Weights of a small GPT-style language model, trained from scratch on English Wikipedia.
Architecture: no biases in attention or MLP, untied embeddings, normalized queries and keys, capped logits.
Training: a variant of Adam for these matrices, 186M tokens.
MLP neurons of a small language model. Each row is named by its layer, matrix (up: input weights) and neuron, and shows model dimensions 16-143. Each number is 50 + 15 x the weight over its row's rms, rounded and kept within 0 to 99.
Before each neuron's rows, "fires on" lists the tokens most often at its 100 highest values on Wikipedia text that the model never trained on. A number after a token or word is its count.

fires on: "st" 22, "ad" 17, "er" 11, "and" 8, "iv" 6
L8.up75:58 19 43 65 29 34 57 48 42 53 35 58 42 65 37 50 61 33 25 87 22 21 43 20 33 47 39 34 53 43 34 69 64 63 57 66 52 48 31 46 51 67 24 64 53 65 54 62 53 50 34 39 38 16 61 37 45 56 33 68 61 39 46 62 63 55 41 55 49 38 54 39 25 40 47 81 44 56 37 48 40 37 36 46 19 53 33 64 37 67 82 31 41 44 50 62 48 65 34 79 55 59 40 60 35 52 95 42 50 36 40 38 59 25 21 43 59 46 63 74 55 63 54 51 57 51 64 70

fires on: "l" 43, " l" 14, " the" 12, "out" 11, "ong" 5, " with" 5
L6.up103:46 48 27 66 21 76 54 61 47 48 51 40 61 42 30 57 62 34 29 65 69 69 44 48 43 37 41 47 29 55 61 64 55 80 67 63 71 31 40 53 41 34 56 24 41 47 46 57 37 60 56 76 58 53 42 72 56 36 32 63 87 48 84 57 81 74 34 67 30 50 64 41 43 61 15 55 32 79 45 27 36 45 71 51 30 26 57 55 57 65 11 41 27 46 58 44 54 46 42 59 53 60 47 71 49 45 44 60 52 74 65 54 48 61 52 67 42 36 57 59 65 49 53 71 65 38 76 57

fires on: "0" 54, "ch" 15, " " 6, "w" 5, "al" 4
L7.up7:43 48 39 58 45 50 29 69 49 58 31 59 40 53 51 37 23 41 37 53 37 80 65 54 27 41 62 39 45 28 59 27 21 53 52 52 57 48 23 72 51 84 61 46 34 94 35 53 40 63 59 64 63 61 35 68 69 76 48 69 57 54 87 49 60 53 41 38 43 63 57 43 66 26 58 51 28 66 65 54 61 54 48 60 59 48 38 28 45 39 55 60 31 38 88 42 38 52 20 50 23 73 49 38 50 32 37 39 77 72 63 36 57 66 37 45 37 43 55 36 32 58 76 59 70 51 33 65

fires on: "mer" 27, "st" 23, "and" 12, "n" 8, "ell" 8, " n" 6
L6.up259:55 18 62 50 53 52 54 50 46 33 43 29 58 44 46 52 69 46 26 74 26 52 49 38 40 65 49 40 58 46 33 55 65 24 68 47 50 52 53 42 21 84 56 57 44 44 63 71 67 69 25 50 36 33 63 53 51 49 22 63 34 44 29 50 87 58 51 41 43 34 49 31 18 54 70 54 38 73 46 31 27 34 63 25 56 52 50 58 59 69 55 55 34 55 83 38 54 49 54 66 78 71 56 53 47 41 68 45 58 42 34 75 54 41 51 10 55 48 52 53 68 74 60 70 65 43 71 54

fires on: "|" 46, " The" 45, " the" 7
L2.up75:59 65 66 45 25 75 29 71 43 59 55 53 45 53 27 35 35 59 44 47 45 61 35 60 51 33 25 56 44 31 51 69 42 45 66 49 62 57 33 52 58 70 34 48 30 46 45 54 45 52 65 81 33 44 36 55 32 41 64 63 61 71 64 59 48 69 28 58 72 67 44 47 44 50 44 58 46 47 46 24 19 74 56 36 35 48 53 51 41 36 29 75 56 24 43 70 12 43 42 48 51 69 64 62 57 51 33 65 81 84 46 61 79 65 59 24 50 35 46 49 72 56 72 45 54 18 36 35

fires on: "t" 33, "A" 29, "T" 9, "I" 7, "ts" 7
L2.up192:76 53 28 49 66 73 42 38 52 51 51 37 27 66 39 72 28 51 41 40 43 62 46 40 51 52 41 38 76 69 44 37 47 18 58 63 52 60 69 36 39 62 53 43 35 69 60 66 30 44 64 64 42 71 76 60 46 57 23 36 35 43 78 40 43 41 50 45 54 78 34 43 52 42 46 40 47 23 26 37 33 30 57 58 67 77 82 78 18 34 48 52 53 51 58 37 60 32 63 45 44 33 51 53 52 22 41 44 57 65 62 68 57 51 37 51 37 34 80 23 31 54 37 60 82 41 42 89

fires on: "in" 15, "er" 14, "ad" 12, "x" 11, "ong" 9, "ib" 8
L7.up24:65 41 69 29 39 57 59 64 48 37 46 76 47 45 33 58 57 50 49 53 47 46 57 06 25 40 45 39 26 55 38 56 55 82 50 60 15 37 48 79 54 60 31 50 54 68 42 74 53 52 34 41 57 54 35 64 63 60 67 57 38 56 46 60 61 41 39 35 61 35 67 45 70 38 41 76 54 44 67 52 35 51 44 46 23 77 60 31 44 68 41 26 35 60 71 37 68 61 43 64 47 56 00 66 30 39 48 24 67 38 24 56 47 30 46 42 66 30 53 41 75 55 56 52 50 33 33 57

fires on: "w" 27, "k" 14, "ot" 10, "old" 9, "e" 9, "in" 8
L8.up69:68 46 39 37 72 47 43 73 47 60 53 46 42 71 43 28 51 55 59 41 49 72 70 71 58 62 73 38 23 59 62 50 39 34 70 19 64 70 46 35 51 46 39 39 37 54 65 70 23 84 30 62 32 77 53 19 54 43 73 49 33 46 28 40 74 41 36 43 38 42 44 66 32 53 62 23 41 57 53 14 62 27 53 28 17 59 68 44 43 68 55 40 70 28 68 53 32 55 62 49 39 32 41 72 39 38 44 58 48 49 40 75 26 75 79 33 40 45 35 63 72 54 67 66 73 42 54 57

fires on: ":" 90, "per" 5
L2.up340:48 60 52 46 54 53 30 43 90 63 61 50 38 30 64 59 53 45 55 50 44 62 41 51 46 87 40 45 64 12 66 59 52 51 38 29 33 23 27 52 33 59 40 24 67 54 66 49 46 66 28 74 25 81 22 61 47 06 51 60 29 55 62 46 42 56 33 58 69 56 36 65 51 60 66 58 57 44 51 64 61 35 53 25 42 61 57 50 66 48 51 57 60 44 52 38 30 55 54 42 45 51 58 48 38 45 32 27 35 75 59 65 59 56 45 40 33 31 82 61 39 59 76 33 62 62 62 52

fires on: " The" 54, "The" 34, " the" 9
L6.up98:43 59 48 44 37 71 29 55 35 49 67 48 65 50 58 32 39 62 51 46 57 72 44 65 56 76 82 47 58 42 57 58 39 32 79 62 48 54 32 44 50 33 45 49 30 66 24 60 35 72 55 78 26 41 47 65 38 53 45 51 61 79 80 43 62 45 21 51 68 51 55 32 45 47 29 51 37 55 40 55 47 45 48 61 23 50 46 61 56 58 42 63 44 16 69 69 36 21 76 75 61 34 44 45 64 34 52 56 73 53 52 73 35 60 54 38 36 15 34 64 64 68 55 56 66 21 59 41

fires on: ":" 24, " P" 22, " t" 18, " R" 11, "our" 5, " comp" 5
L2.up464:76 52 77 34 49 34 44 49 67 84 47 82 53 46 16 63 60 32 35 51 21 55 34 36 60 59 33 44 64 51 49 62 35 69 67 43 63 46 36 54 54 64 50 61 45 46 74 59 38 47 56 79 29 45 36 78 45 27 37 56 23 47 45 37 26 50 65 85 65 65 43 64 48 53 59 49 32 67 64 53 45 65 23 45 67 69 52 78 58 53 64 55 61 53 59 43 41 68 73 37 38 26 60 64 26 49 50 42 34 80 45 55 56 65 51 47 49 35 74 37 36 84 41 59 63 54 57 55

fires on: " the" 64, " The" 23, " its" 4
L6.up234:20 58 62 59 32 70 39 66 59 86 63 70 72 66 65 55 35 54 46 68 71 59 54 51 60 59 21 51 45 31 53 46 43 61 59 43 44 42 53 51 78 45 39 30 41 30 42 77 46 36 48 79 25 54 37 72 50 40 54 70 58 72 50 83 68 63 35 44 73 54 29 56 65 42 55 45 46 54 55 21 35 55 49 60 42 19 55 55 54 47 38 51 65 22 64 63 43 49 55 66 67 61 65 44 65 64 46 63 65 62 53 63 67 24 40 31 54 11 70 60 50 43 52 54 34 12 53 40

fires on: "h" 24, "al" 15, "or" 13, "ent" 12, "es" 8, "t" 7
L8.up2:46 69 50 58 49 60 53 74 66 59 57 71 32 51 23 53 18 14 43 46 46 50 53 78 61 57 47 47 54 24 62 30 73 41 26 22 75 63 33 72 44 59 63 41 49 73 38 27 42 70 43 51 78 60 31 59 61 61 53 58 73 56 57 33 21 67 24 56 35 51 44 57 48 59 75 45 37 60 68 35 46 41 67 36 33 71 52 58 70 69 59 31 67 53 53 46 18 53 58 29 41 35 40 64 57 40 55 33 57 77 71 46 65 47 43 47 45 69 60 33 55 75 63 42 44 52 26 47

fires on: "s" 19, "t" 15, "ch" 15, " and" 7, "r" 7, "le" 6
L6.up51:33 52 59 23 25 57 75 38 60 31 38 09 37 47 67 33 35 74 35 54 49 51 70 37 39 37 50 44 40 56 66 67 34 31 60 51 56 68 73 64 38 55 42 30 63 75 75 31 31 73 65 46 35 53 56 61 37 51 37 66 66 37 63 52 19 65 87 36 23 46 34 53 65 55 68 60 46 47 54 57 56 65 58 49 55 54 60 59 37 40 79 93 57 45 44 55 60 41 51 50 31 64 60 42 37 17 34 57 44 85 48 50 65 59 51 43 68 45 46 61 29 39 61 57 49 49 65 47

fires on: "el" 17, " f" 12, "/" 10, "iv" 9, "ep" 8
L6.up154:33 80 27 38 61 56 54 86 48 49 53 51 38 50 54 62 44 47 79 47 29 35 72 68 61 27 51 43 56 46 78 48 58 39 61 36 53 86 30 53 44 52 35 44 76 44 67 26 45 57 82 39 24 54 72 30 35 52 49 43 57 61 78 43 29 34 44 43 30 63 32 38 57 45 71 26 61 65 29 41 41 56 67 62 23 35 41 43 58 65 32 68 36 28 34 45 61 50 60 80 47 49 48 40 44 35 63 28 61 41 30 54 49 42 58 52 79 42 60 76 56 40 85 60 49 39 73 47

fires on: "st" 67, "t" 16, "f" 10
L8.up112:24 47 40 66 37 68 80 74 34 39 56 68 43 19 40 33 35 30 53 54 49 44 63 47 31 45 35 51 72 33 52 49 58 30 79 60 71 72 32 44 37 68 55 54 70 54 51 55 66 54 90 62 51 42 36 48 58 76 22 56 68 60 21 43 29 62 47 50 50 73 53 61 18 37 52 58 32 43 34 61 34 66 80 34 32 76 70 37 57 57 52 35 44 34 62 60 22 36 33 40 54 39 37 68 43 54 31 48 51 40 34 65 74 83 73 18 49 56 43 66 72 72 44 47 70 55 57 51

fires on: "un" 51, "ay" 11, "ot" 9, "oun" 8, "w" 4, "own" 4
L7.up171:34 23 60 66 24 65 69 74 63 58 33 43 52 53 46 58 34 60 47 34 68 63 67 84 78 28 57 33 74 68 60 50 57 40 52 48 50 61 55 50 58 52 49 34 53 45 32 39 32 54 45 80 40 56 56 39 46 67 70 48 52 42 13 37 57 58 41 67 26 62 54 36 42 43 83 36 49 46 15 29 49 29 54 57 31 35 86 58 32 45 20 41 47 21 47 41 58 70 45 47 27 49 30 57 35 35 66 56 68 68 36 63 43 47 24 54 74 45 35 58 68 27 62 58 59 57 32 49

fires on: "c" 58, "s" 12, "ar" 10, "r" 8, "m" 4
L8.up395:37 39 48 50 25 58 68 26 28 37 37 43 39 37 40 31 57 37 33 55 37 45 45 27 39 57 50 54 62 76 62 56 49 60 56 35 69 49 51 47 78 50 38 47 30 90 72 42 36 57 58 73 51 22 53 48 56 66 44 54 61 48 42 73 36 49 62 43 50 24 60 30 36 42 48 38 42 27 34 60 40 36 67 35 03 44 32 67 28 53 36 70 31 30 33 45 35 62 64 54 54 36 90 55 43 41 75 53 41 58 42 62 63 82 71 38 86 28 59 52 20 53 65 67 56 58 87 56

fires on: "ed" 29, "ts" 14, "ist" 13, "es" 12, "t" 10
L9.up523:47 69 67 65 54 44 70 36 44 55 30 61 47 55 45 80 40 49 39 67 33 56 41 64 81 58 58 38 83 39 54 27 72 37 42 60 51 49 45 45 30 47 34 68 16 52 54 54 30 75 56 45 61 74 70 55 56 56 42 63 77 68 67 37 44 57 56 38 45 64 61 55 50 56 51 75 47 59 58 34 35 55 51 48 73 66 66 70 52 53 73 50 59 59 48 48 28 36 26 74 49 46 65 66 60 26 44 55 50 61 58 56 43 45 52 46 18 55 63 36 30 79 46 35 42 44 50 61

fires on: "as" 41, "st" 24, "op" 19, "et" 4
L7.up555:29 52 37 40 43 49 63 64 58 42 46 53 61 13 59 45 40 35 57 51 27 44 45 62 24 21 41 33 65 34 66 31 77 51 50 34 53 55 39 66 35 74 41 38 64 32 80 73 63 41 73 33 55 48 62 55 63 54 57 70 68 45 21 47 47 52 37 42 54 62 46 49 57 37 64 61 26 45 74 43 16 34 67 41 59 57 42 40 47 50 45 43 38 54 38 32 26 45 30 32 47 36 79 43 59 55 61 57 26 42 46 50 58 79 45 33 30 78 67 66 65 66 59 49 74 44 54 47

fires on: "ent" 17, "t" 12, "is" 10, "ow" 8, "our" 6, "r" 6
L8.up493:29 31 87 49 47 74 70 46 47 59 40 28 50 58 40 68 62 35 51 46 62 57 75 31 49 59 52 35 33 87 37 68 38 60 61 23 30 62 46 55 51 77 54 54 65 62 47 48 31 63 72 79 62 63 52 58 60 49 56 74 39 34 42 72 29 64 52 47 43 63 50 70 72 78 74 64 46 40 47 31 44 42 66 86 31 61 42 47 28 34 43 44 53 38 42 41 60 47 64 59 52 44 42 54 41 13 56 46 45 67 35 63 37 57 25 28 71 28 13 53 34 58 69 69 29 25 63 59

fires on: "," 87, " The" 4
L9.up456:39 49 52 40 00 62 36 64 48 53 56 44 52 49 35 61 50 56 62 54 69 50 45 59 60 34 72 45 42 76 64 32 42 72 54 48 20 52 46 56 58 19 55 51 44 71 39 31 28 70 79 47 43 38 53 64 44 56 53 65 62 44 71 58 41 91 35 52 65 61 37 37 64 47 48 39 41 19 44 43 55 60 49 71 47 66 60 74 43 30 32 17 37 35 42 58 31 39 76 58 51 53 35 62 53 40 74 66 49 71 47 59 53 58 59 33 55 33 46 48 39 40 40 63 49 19 65 30